Weights of a small GPT-style language model, trained from scratch on English Wikipedia.
Size: 5 heads of 64, vocabulary 8192.
Architecture: rotary positions, no biases in attention or MLP.
Training: 901M tokens, 13743 steps.
MLP neurons of a small language model. Each row is named by its layer, matrix (down: output weights) and neuron, and shows model dimensions 0-159. Each number is 500 + 25 x the weight over its row's rms, rounded and kept within 0 to 999. Numbers have three digits each.
A block is one neuron, or neurons of one layer that tend to fire together. After each block is what it responds to, as a language model described it from the Wikipedia text at the highest values.

L7.down581:518512469523512501550470470467498494486543491451514509549510484506473507470440499507530477498521470484476510510484503477527511448532489446491542508490479520482507530490507497525517484515489467478499496505516527533492547421532472466480499513511488481474483475490523504527524528480465518505467534524492478507512519501510511487452524512477467498535515538473504484487558505489536449555523484517471487580481473504460490500472478466533521521517502447486532507517508509517427471451516514
Responds to: Forms of "be" (being, be, was, were, are) that begin a passive or predicate, such as "is being met", "to be solved", "could be translated".

L7.down25:506495495546485547497458518513494533528476483503449506492496476526516495504439477509484509517509570496539487510480563475523517504465478460526504519542493505493502535495513495491497516487524488487507539493489494500505495437475473492531474488497512488474491505494487542520515454522499516528521526474513491488521479514516472493467476462462490495507551503537496500517479481505482526507479519497502491494541489480484524554427514508509507495478477490498464481509488503497482502504475501
Responds to: Attributive adjectives and participles right after "the" or "a", before the noun they describe, such as proposed, original, new, newly founded.

L4.down121:470506471477514509522489524531508494479515483501529483506542507494512505490478491510504492510455481494571525530511455462475451522528533480515507479500459488508480510491510452515484533506479475465510486513541482540468462514568477520509450484474560484479505478471457501495516502527500506489488510506516544523494485478494514485516521573519498496508513541501515489480504475466467557515503497493465503445510512508511531520494509530455467483493528494512469483477495493498445528486490488
L4.down485:527500506498496499525466499483563468472504481492506491538533556495509523521482544512534491503507484513533535513458483505477485538497503501529505500478494452527492560511482513532456483524497521508477468497505489519487516502479493520481536525506496533463467473478532463496464501521486512494464513519517501495487478480526545479509526515500508493511528510450493487464559532562458475521492510484456458519524474477493483517507529505509500507501456475510524502473477535460500466486467533
L4.down546:458520466533504464507501520548511519537486490571501472506543544530494510492472504497536511536484562471488514557475526514545496545498497505489511469547566508513473484513511494464497468487491480492536480519518462483460491479484473518505519530504542515468515563505441492475490505499493499483486463492511552498508499472503503525541452550496469497488481539486558510461481512543512548504544505514481490462497473517513522460514488489500514509502489493526518524477470526466487444505475472
L4.down755:504482479532481466518477511510481472516526482492507526520451476480464486498439465472474467482537521494522513519516450485515498509466533518488476524441420510513513508502507510536482493508484486519518499508489481492507502500485496481449511532492514493501478552496481482514494496492524505463544473554454487478485490487522478461510521519528525456468497521487545496445504518520498550529487510492503493487480503514479490495492547504478479515480495529523543511518494519463502543517481496
Responds to: Short everyday verb stems, often bare or before a suffix like -ing/-s, after to/and: look, get, go, feel, wear, put.

L5.down39:508518467488504484453508489484510490527500489488506506517484486501541493487444484482512509558488466509508511515509499506500480484528495493482510550428512483494501511529495475573495504500508474499465533506491474558476494504462484492519486534482532479467516503472528496492519489520514503488496536460442485530470484490521478496478530485502514491546512555493477539501479444546489476485505493539504479518510517478510492449525551510490504493506525499547522511511528492508545475494497473
L5.down94:537503526496500521545478542547482465514492504536483523485471461474495513495373495468537511476484475434498497494510513504529510514525480521496522501543527533498501441471510512495490527538480485492484506503500500471484498475540498510508464525475463516456501462503502535514515513488516488495486465506461550524531509543482505475452513524486516520536480509523493555517472517494478494515499539494518474531505506505533492505503435490498521504484512464501456517502498479508532512521444515
L5.down148:530498496474502546505566470515506451459501491528491517520542485474493503494472474499509521508498515504505520497495472476495474496504458486496511537509519468507517477503555491470527540535505487490509540465508477505541494520524551493513516468498512529510521539503512510524511544489465472475450481489484463493541543503462485535481507486492427500503503487480511462466502515490492473522515538513451483515528519536481497528504440490501491524479481508485530496532541491522479500540485502
L5.down270:516496513513463541480511467520514483454485531498478484468498510524510533490479505566497456519462463508534522476498479475482475528498472492544507477517491505521536501557541484554480501493541489526543542473493468504526523519484489466530503528462533476491530512520488519513540493515504551486480485499528462489493509480477502523476486524518520511552501488485473520506525543455472482550460539526497501499517475485527534480508527535521510496504509543496507481480455502519541486519507488
L5.down287:501528499482513526483454489479443499459514499467481450489524527473466468486436489518488543509483482514489481504485449508493559510509486528484479505495499546502503491490489528465478523481538478481497532497517478443518508489529483519547486487509499527527520479498556507542541520440501502481486510496488458498550514508521540534493483528460478545497502533531522494469514473481477558492467559506502528502490519526508539494511510492477527503534485462509497497523565479521461503539499514
L5.down430:511495492521541478498500491556457511524502484534511504504518492505516452483374484497504500492507495502505463516529499502460484531512508502539511478514484513494501502519504512499514523482496488550499488488490468471492498453519495484530452511508521475500521503500477523510468482513488515512517492524474486502490525474486480476482498529521468527475495514531517504479498517489548493524486493501497527533491514462493527517537482470506543491519478512494522518488507477555511489495475529
L5.down510:468495508507535474524519489473527481502529474486502484495522560523512480532446503486491489512523534521485517499503527477497497509466495517479486526554450499473535507491521555497468481462482559490516487509462480513514482528519486483484511534500522540447553567494516495492491505462494525454513466505479452513470503502496455489476503541503489488511506520480552504526519485511514482477452514464489486511488524512449476480475442545516508500509467479499539514519535476492531552478504534
L5.down842:523537525514484516516503509506510511453508464447487520499484503466464533486455450489524494511514504493495476518446526457491535544500440506494534450539536505498527518523491493499478472456483503487486484484483441480517500464498517480529496480490498497512526519496503490524498481536453481526489525493505486542533475470465474505511491462508519481507526484488525492506500472511470506530506519513503532431527528504542544497521484551480466499480488486519443501505494537528515512513486480
L5.down958:470520499517491502420471507515499486556480496467493511520491492507560474486430494493472546502476518476488512501488513485459548500531531484499513454497535452494508511516483482527542478470470523502446490503543541487508540460482508467496467491513506517516466503483468546490503526496526488480501501518485477483512541510484477528510519516512476516486509528491519489522502530513504486501519472497518454575497500509482479501496484462510507514521496452560506530503509493539561509501509504
L5.down981:501499476453488484485493528473538503477497436486489505501490484479478482531467458498505499507490499521508542499529499497527499505521487505489500526493518501502456463487501438516547492538492493480477465484538490472489435560533530526510496515548521468494531526499497490509455537518498485516543521503506525473448502499488496493518524523503505496509485521518473506480523516499512489508489529478499496504475519478496524521511474476464511500524519520528493482511498504515503513558492461
L5.down1008:462510537445520510480507516485515516524514500471491545524512525515484489478355527486500496513489469533515471511493505486540519491485479493507491484545482506484445477512486526485500552509527520520499509477521487529479483536517502506505466462504495519480463486518502524517476516497491496499505518491525583530542466536501529528514489508509523481503487538504501543449528529469497523493499482512551516442509509497497526510495476488482504527525529493538489479480516505510506497500511527
L5.down1111:517502488535465549491496516462495443482524524541482569531511530493476497466433498505496511499488536450489492522456486513504502513534435467507498505483502546555516505465526529467520570512470504517541525518509530469507483505445511531497487473495470505486495492464507535508475512469523506492512484518510518480575531542502479479517482536497480501487518526498471555469487504517477511502491522517518476494526477539454499507512477480528512492480469497489503513494491513494473516487525550
L5.down1168:523526465502524516500544514484484451509477541495460525499544495510507513476446481474476480502493544483506482510479457493517500507486473519485512536513495535509481528508474463495520515562501483509507509503553523500511490533487492522504502480503504528514495509513478489502482505455472511509498458523564505481525470465469491492502478498493488492526528486520506561531493492523515484510488483478490492476482461505507528505533531501498484535524500541494518498452534498538463498516480448
L5.down1252:498449478509504521454526495516500504509565489490470525532506482460519490502549461507480494498557527495493503490508513496512582542534480506502521504488501584494483475498522524491510497474510482515457536484496502432470506536533530493444522536526515459459499498500506484521525509451531492529489511498514475503506471533510504474508476502513496509471481502520526512518465522515489471503551505503523488460506485470437460512506464504464507531486501481528505525489493519454510511508482498
L5.down1334:522477457550488521488524482493492510495520541480468526498517520515461481530434486478533502506546511543553508522495499499519493485503498513509507514496489514477455510464459520491487537514528469495556535513500491495456493542459505467548522478508521454493480469496466512479513524480540474528493484468520533464529473526462528490502528509457482477492502478466490462534508488539492483499506474522517467486500512513477526534483511521523479509497518493528486466468519483477480512484516504
L5.down1780:483487532495504488496514490523543467543524514501470494486505552480520494513438453479489499532524524483511465505475501455526500513551453487482463472509501483523486537495500487485531502527485512503491458496539464502489482534454489492474519496512518504498482515486489527536486495463523487474511522448511481472508426489444517514524506512516497443446485490491488516526501462498478511523475535518531491481520534470504539522513444526546493534497460535510508486511487546539515521472484543
Responds to: First word of a noun phrase, usually a nationality, place name or adjective right after the, a or in, such as American architect, the London Diaries, the Ohio River.

L4.down1055:485520491560480536488522507459481495540515477540495530528506474515491518529409470546494511499497485468496487534518508485528517458524476490495498542480488485517507478481528499479544497509536527498432467492489484471534498470499511467505524477510496490496508472482555502493502477503480523518487481509471533543552471541536499530465484510499520499539538538483503519544500516525465550525447489516523515494509489470485485507505504491518464503546501463523523515563500488510498487456478519
L4.down1239:457477507513511499491514476457512508507487493520497532542526502467502521495486460505493513510498513494535503529496447481503491510514468533473501500477468511461492529458521455507516489518508514525532484512514468482488474510529524525517482492500478505510483488486496533486468548510455502500470476537541490472518485524483441526497487537529475478486449523497515519488457485488491496550518525477509501468495519448435468516523482506497474495521498512501520519486504492496534487496511488
L4.down1308:483492544532470494521511523489513520484496496483507504515497522498585483528439491467516487496488539495517520500526495477517535537497485514497521560528475499480505482509456498545509463475512465496487518477460425475535493528530518531515488506521470493512480532474513533495482496503492468458522520497496466493499532488499537496468491486525475536462533478513472519494505517521481520550480457515484527547524524484470476486464493536496502463470486493516497492549467513483483514498473524
L4.down1524:497525531489529538504503497444483501488537493515504522551526532515489547513416468509464503507454504488496482535485489499476530489527434495497492530521485552521522429505547483476522503527509483476511474486526475468487569481466521459502503529538453522501512501496502529481510446457487477479502468505527542481558484531535483519522482534518507534514512545539464547490482509540467479519500516510519503530506511479462463514532497525503499485494469504479536505504508483480509486463510522
Responds to: Major city names (Paris, London, Philadelphia, Moscow) and the final word-pieces of foreign surnames or place names (Suz-uki, Orudzh-ev, Herze-gov-ina), mostly in tables and lists.

L5.down191:491519457477503478472509535486534487572481547488510471525530491522517536480493488528532500473504534480500550483487535516468432518474536499525473497519487488462473469475495512513486503531514456481480530481508455500492488487505508489545517517495496487495506457492444503507509472499496491506522529508581486440495462518502464495488506518547528492508485536475467488476538505530499519462508463484531529468479490549539494498507537507506499492529500462476523503490515502506475509499507511
L5.down199:511529543517506510505486528520501505476502480522470452489479492518489464482544479497487458516496505435517505471488535484501534467564472480452523498489519489494477488531488463532489464527473488520501513469468500473454470459490481556504492513502520505473516492536499510507475509525530508458442521508502475484500505524485475505457467508475476493515492537502523502492476525530542492536514525543497483505521499496526488499527499533487520506513527497483516485493515482481488460491547464
L5.down460:540505476507489509461514569472504514494509490487525565509508550513519477516457471502476485520468549525462510485526520520551471549474480467507532513451471500524489511527516507511487494492544510493484546493515535510485570533525491490478515528516544523482514518506466494493459489478504482503467474487553482484504474512470489532481491521449536484471467495485465471535465460508487479501469528493478488507503513469480520492518499517494505525497495530463530473524515489497496520481490544
L5.down480:486480481493517546498465493503485513473518533486499477487496489500525545508527506488500491511499549514472470480505501511465493469500479485495512500476488512546500503524495514525502452482484509561519506532492501462529524551554523539456571484461508508451498490500491483533485479534510482483528542518505479495500486502498479477532470488519463486495487481487500492495494491477509523553526476535476477520494533507507512470531471478503503487446495460482526504499509520532493479474495499
L5.down587:501525485516515493501485491547474512499501512514516479485531512495477524478445500484469501468477501499498506478509474506531473545518479502464502443472466495521443475555478525516508519489492504493503480479477481485513535507481491460499521495485511527458471538522477497480508499536509503464516525420467517519504553539451559502486534524508482492490477485520517525504484582541512483532522518520468504570493483549514471516463498504493528496499513487512521498453476490532497489491483513
L5.down707:498455465503483491514468506531479465480504487457515493525506466482449487494444514451481558515515519543476471506469498487521465492468530538468524498485530522466486488497524515503473493497465553520510515535497508497521546504487459505518462544487504547482482497524539463545484479470455470513505525495472521453492500532502494432510462528501504511501555501448492514486495489506511542499482513504508477494488533482468490510510518496486503501531479508527519496508506476465506494519454502
L5.down726:467474539511483504532513465507494527483524509476495515494497511492543462450476485516488426500463508506491571491525493461500488498502523521503483519492557503484473492473514515498497499520490500488484502506536555494509483526524488489473511449500501495486473456435480527504516496475493474490522477482464502474508540522490459507497488523502496543469517504487488535474507517477489520530525438472523528481520515486535527495466461518502504489537496519490515517483531493526511498482476489
L5.down737:477498482485550549547487508525464484537490506486508493486535510524496500526484493512486506529494501470521531489482497498501453481524513487537493479502476462538503551481501460493485498530493510480511498505473491515480485505500488495535525510479524521495510459491507466519461506474500553494518486522501486495473460456439525498487467496509525508475514496500467470494484494536504487497462494489477481463491504437479566540521510522519472505511515465498538473528463473534493532476478506
L5.down747:455481475495517471481527485454504566489483491509515495493525473488538510508534522560529550498482509525498494494506513533533492555471517521479552486479493506470545503539524490533474477503525476500481553490497541496474490525459512510464512513493479492507517494451537521500511512520502514467503490509525534482496497496476510519525482473473504498474467485464509500478552525490491471523483473527520498468472456492506515519520484480482501502483530534490464485447524493532488499483494502
L5.down964:512522463526485551513479532570480480512518481501467518521500552515518483413455527528526510497503520503503504502524460504530538514504488474459495490516518527473477513453546496465498522541501492538533500482525483506544465510524524477479540517499510531516538506484467504514510473475512474456485499480484488474513520518486512461511500510479455525476494519495478509496492450506532478523494541529500489490496523500466508515465566500506464495529480526487494522519490509500510498441474473
L5.down1019:472464470522556470512492494510498519516493501519523541534517527445526482471443473493503544484505502536525502486498507503478511584501494550498512482510488482487493494495485510505490490498510493514477547500466547483493473547525464493522520507458529507470522496490457518493488517494515515477548504549497536405453513488483558520510499559503506517489472470536528514483513510470493443521485522495511523497449494475522527520503490548475490511509495490490465515497503533500507518486510473
L5.down1165:513513486532499495477505502533441518485494506479499523469503505515467493479523485437494533513478470511505477455469498506532504530514459486498543504527532503508466490513523496487530499459500535460516506506564508490500510482543491497475456488457487498483491511510535491525476487488492509524528505503485523483469496508481521493502538532513542510483492532496511516524484503495516530539506486488514486499474468454506542505482517475491470489507480511474513463485483496502509500493457500
L5.down1232:502523447502504498495508517511520509488497513474502487511563426489496511491489502507537465500524540507467515485507504519534507535546457507478475503478485533474504512466525475504514493503449465506520536518480481521527475465529454558508463503502477481490536478501552499522539526435513526523453499513522491478513458488518519503506509492481503497501486502450478496529502428493538509485513578543492483547519495491446500500487490454479498510500527468475504486555513483487456520504506525
L5.down1265:476480477520488474492483463457484539499497510545505531474549517492486481500444500493501506494474466511492476498488454512503510547445530463503538482551495531498453527488483461517516512475526491513549532511522518500476487560532514515520515511478441508531467515492479534543498498507516508472511477511517521538500515530438495501530536478520491527494532505473501521549511501485507455490498490532499480472510478518529458484480507483522498511477501517494505478488480507467489484428493527
L5.down1353:483459496493524480545479492507502532476480503504463494477522545473482451516443478480522504492498506481495460493499533478493500514537476494496451475459513485555521457535473491480502483445524481535478498526503495473549496483509447474545509488493494500519470521512488516514497497479493541496551525515494514506491462518503466514491545523543501539508484497519432467483484528506515501493542533495492507524481495533492510478482518501522506493505529487469521490491520492507472471542487543
L5.down1815:492517510497478500474491485480493527464489509515528490472550490522479490493457544533485495519528527513495504456502512509525548507517426498540515495543484443455479507517501515490481463488521503540525465471549508499480492509520525487509539493537499533492505517482486506542478529441493498509491461509480520494481478518480518529456487531535490509525488518487510479498507502551514520498553487490476464490492539482467496527520428523480503500477467495507537523514495487502505510464459489
Responds to: Fires on the word right after an auxiliary like was, is, were, have, usually the start of a passive participle or an adverb, as in "being" (modernized), "fall"(en), "rule"(d), "also".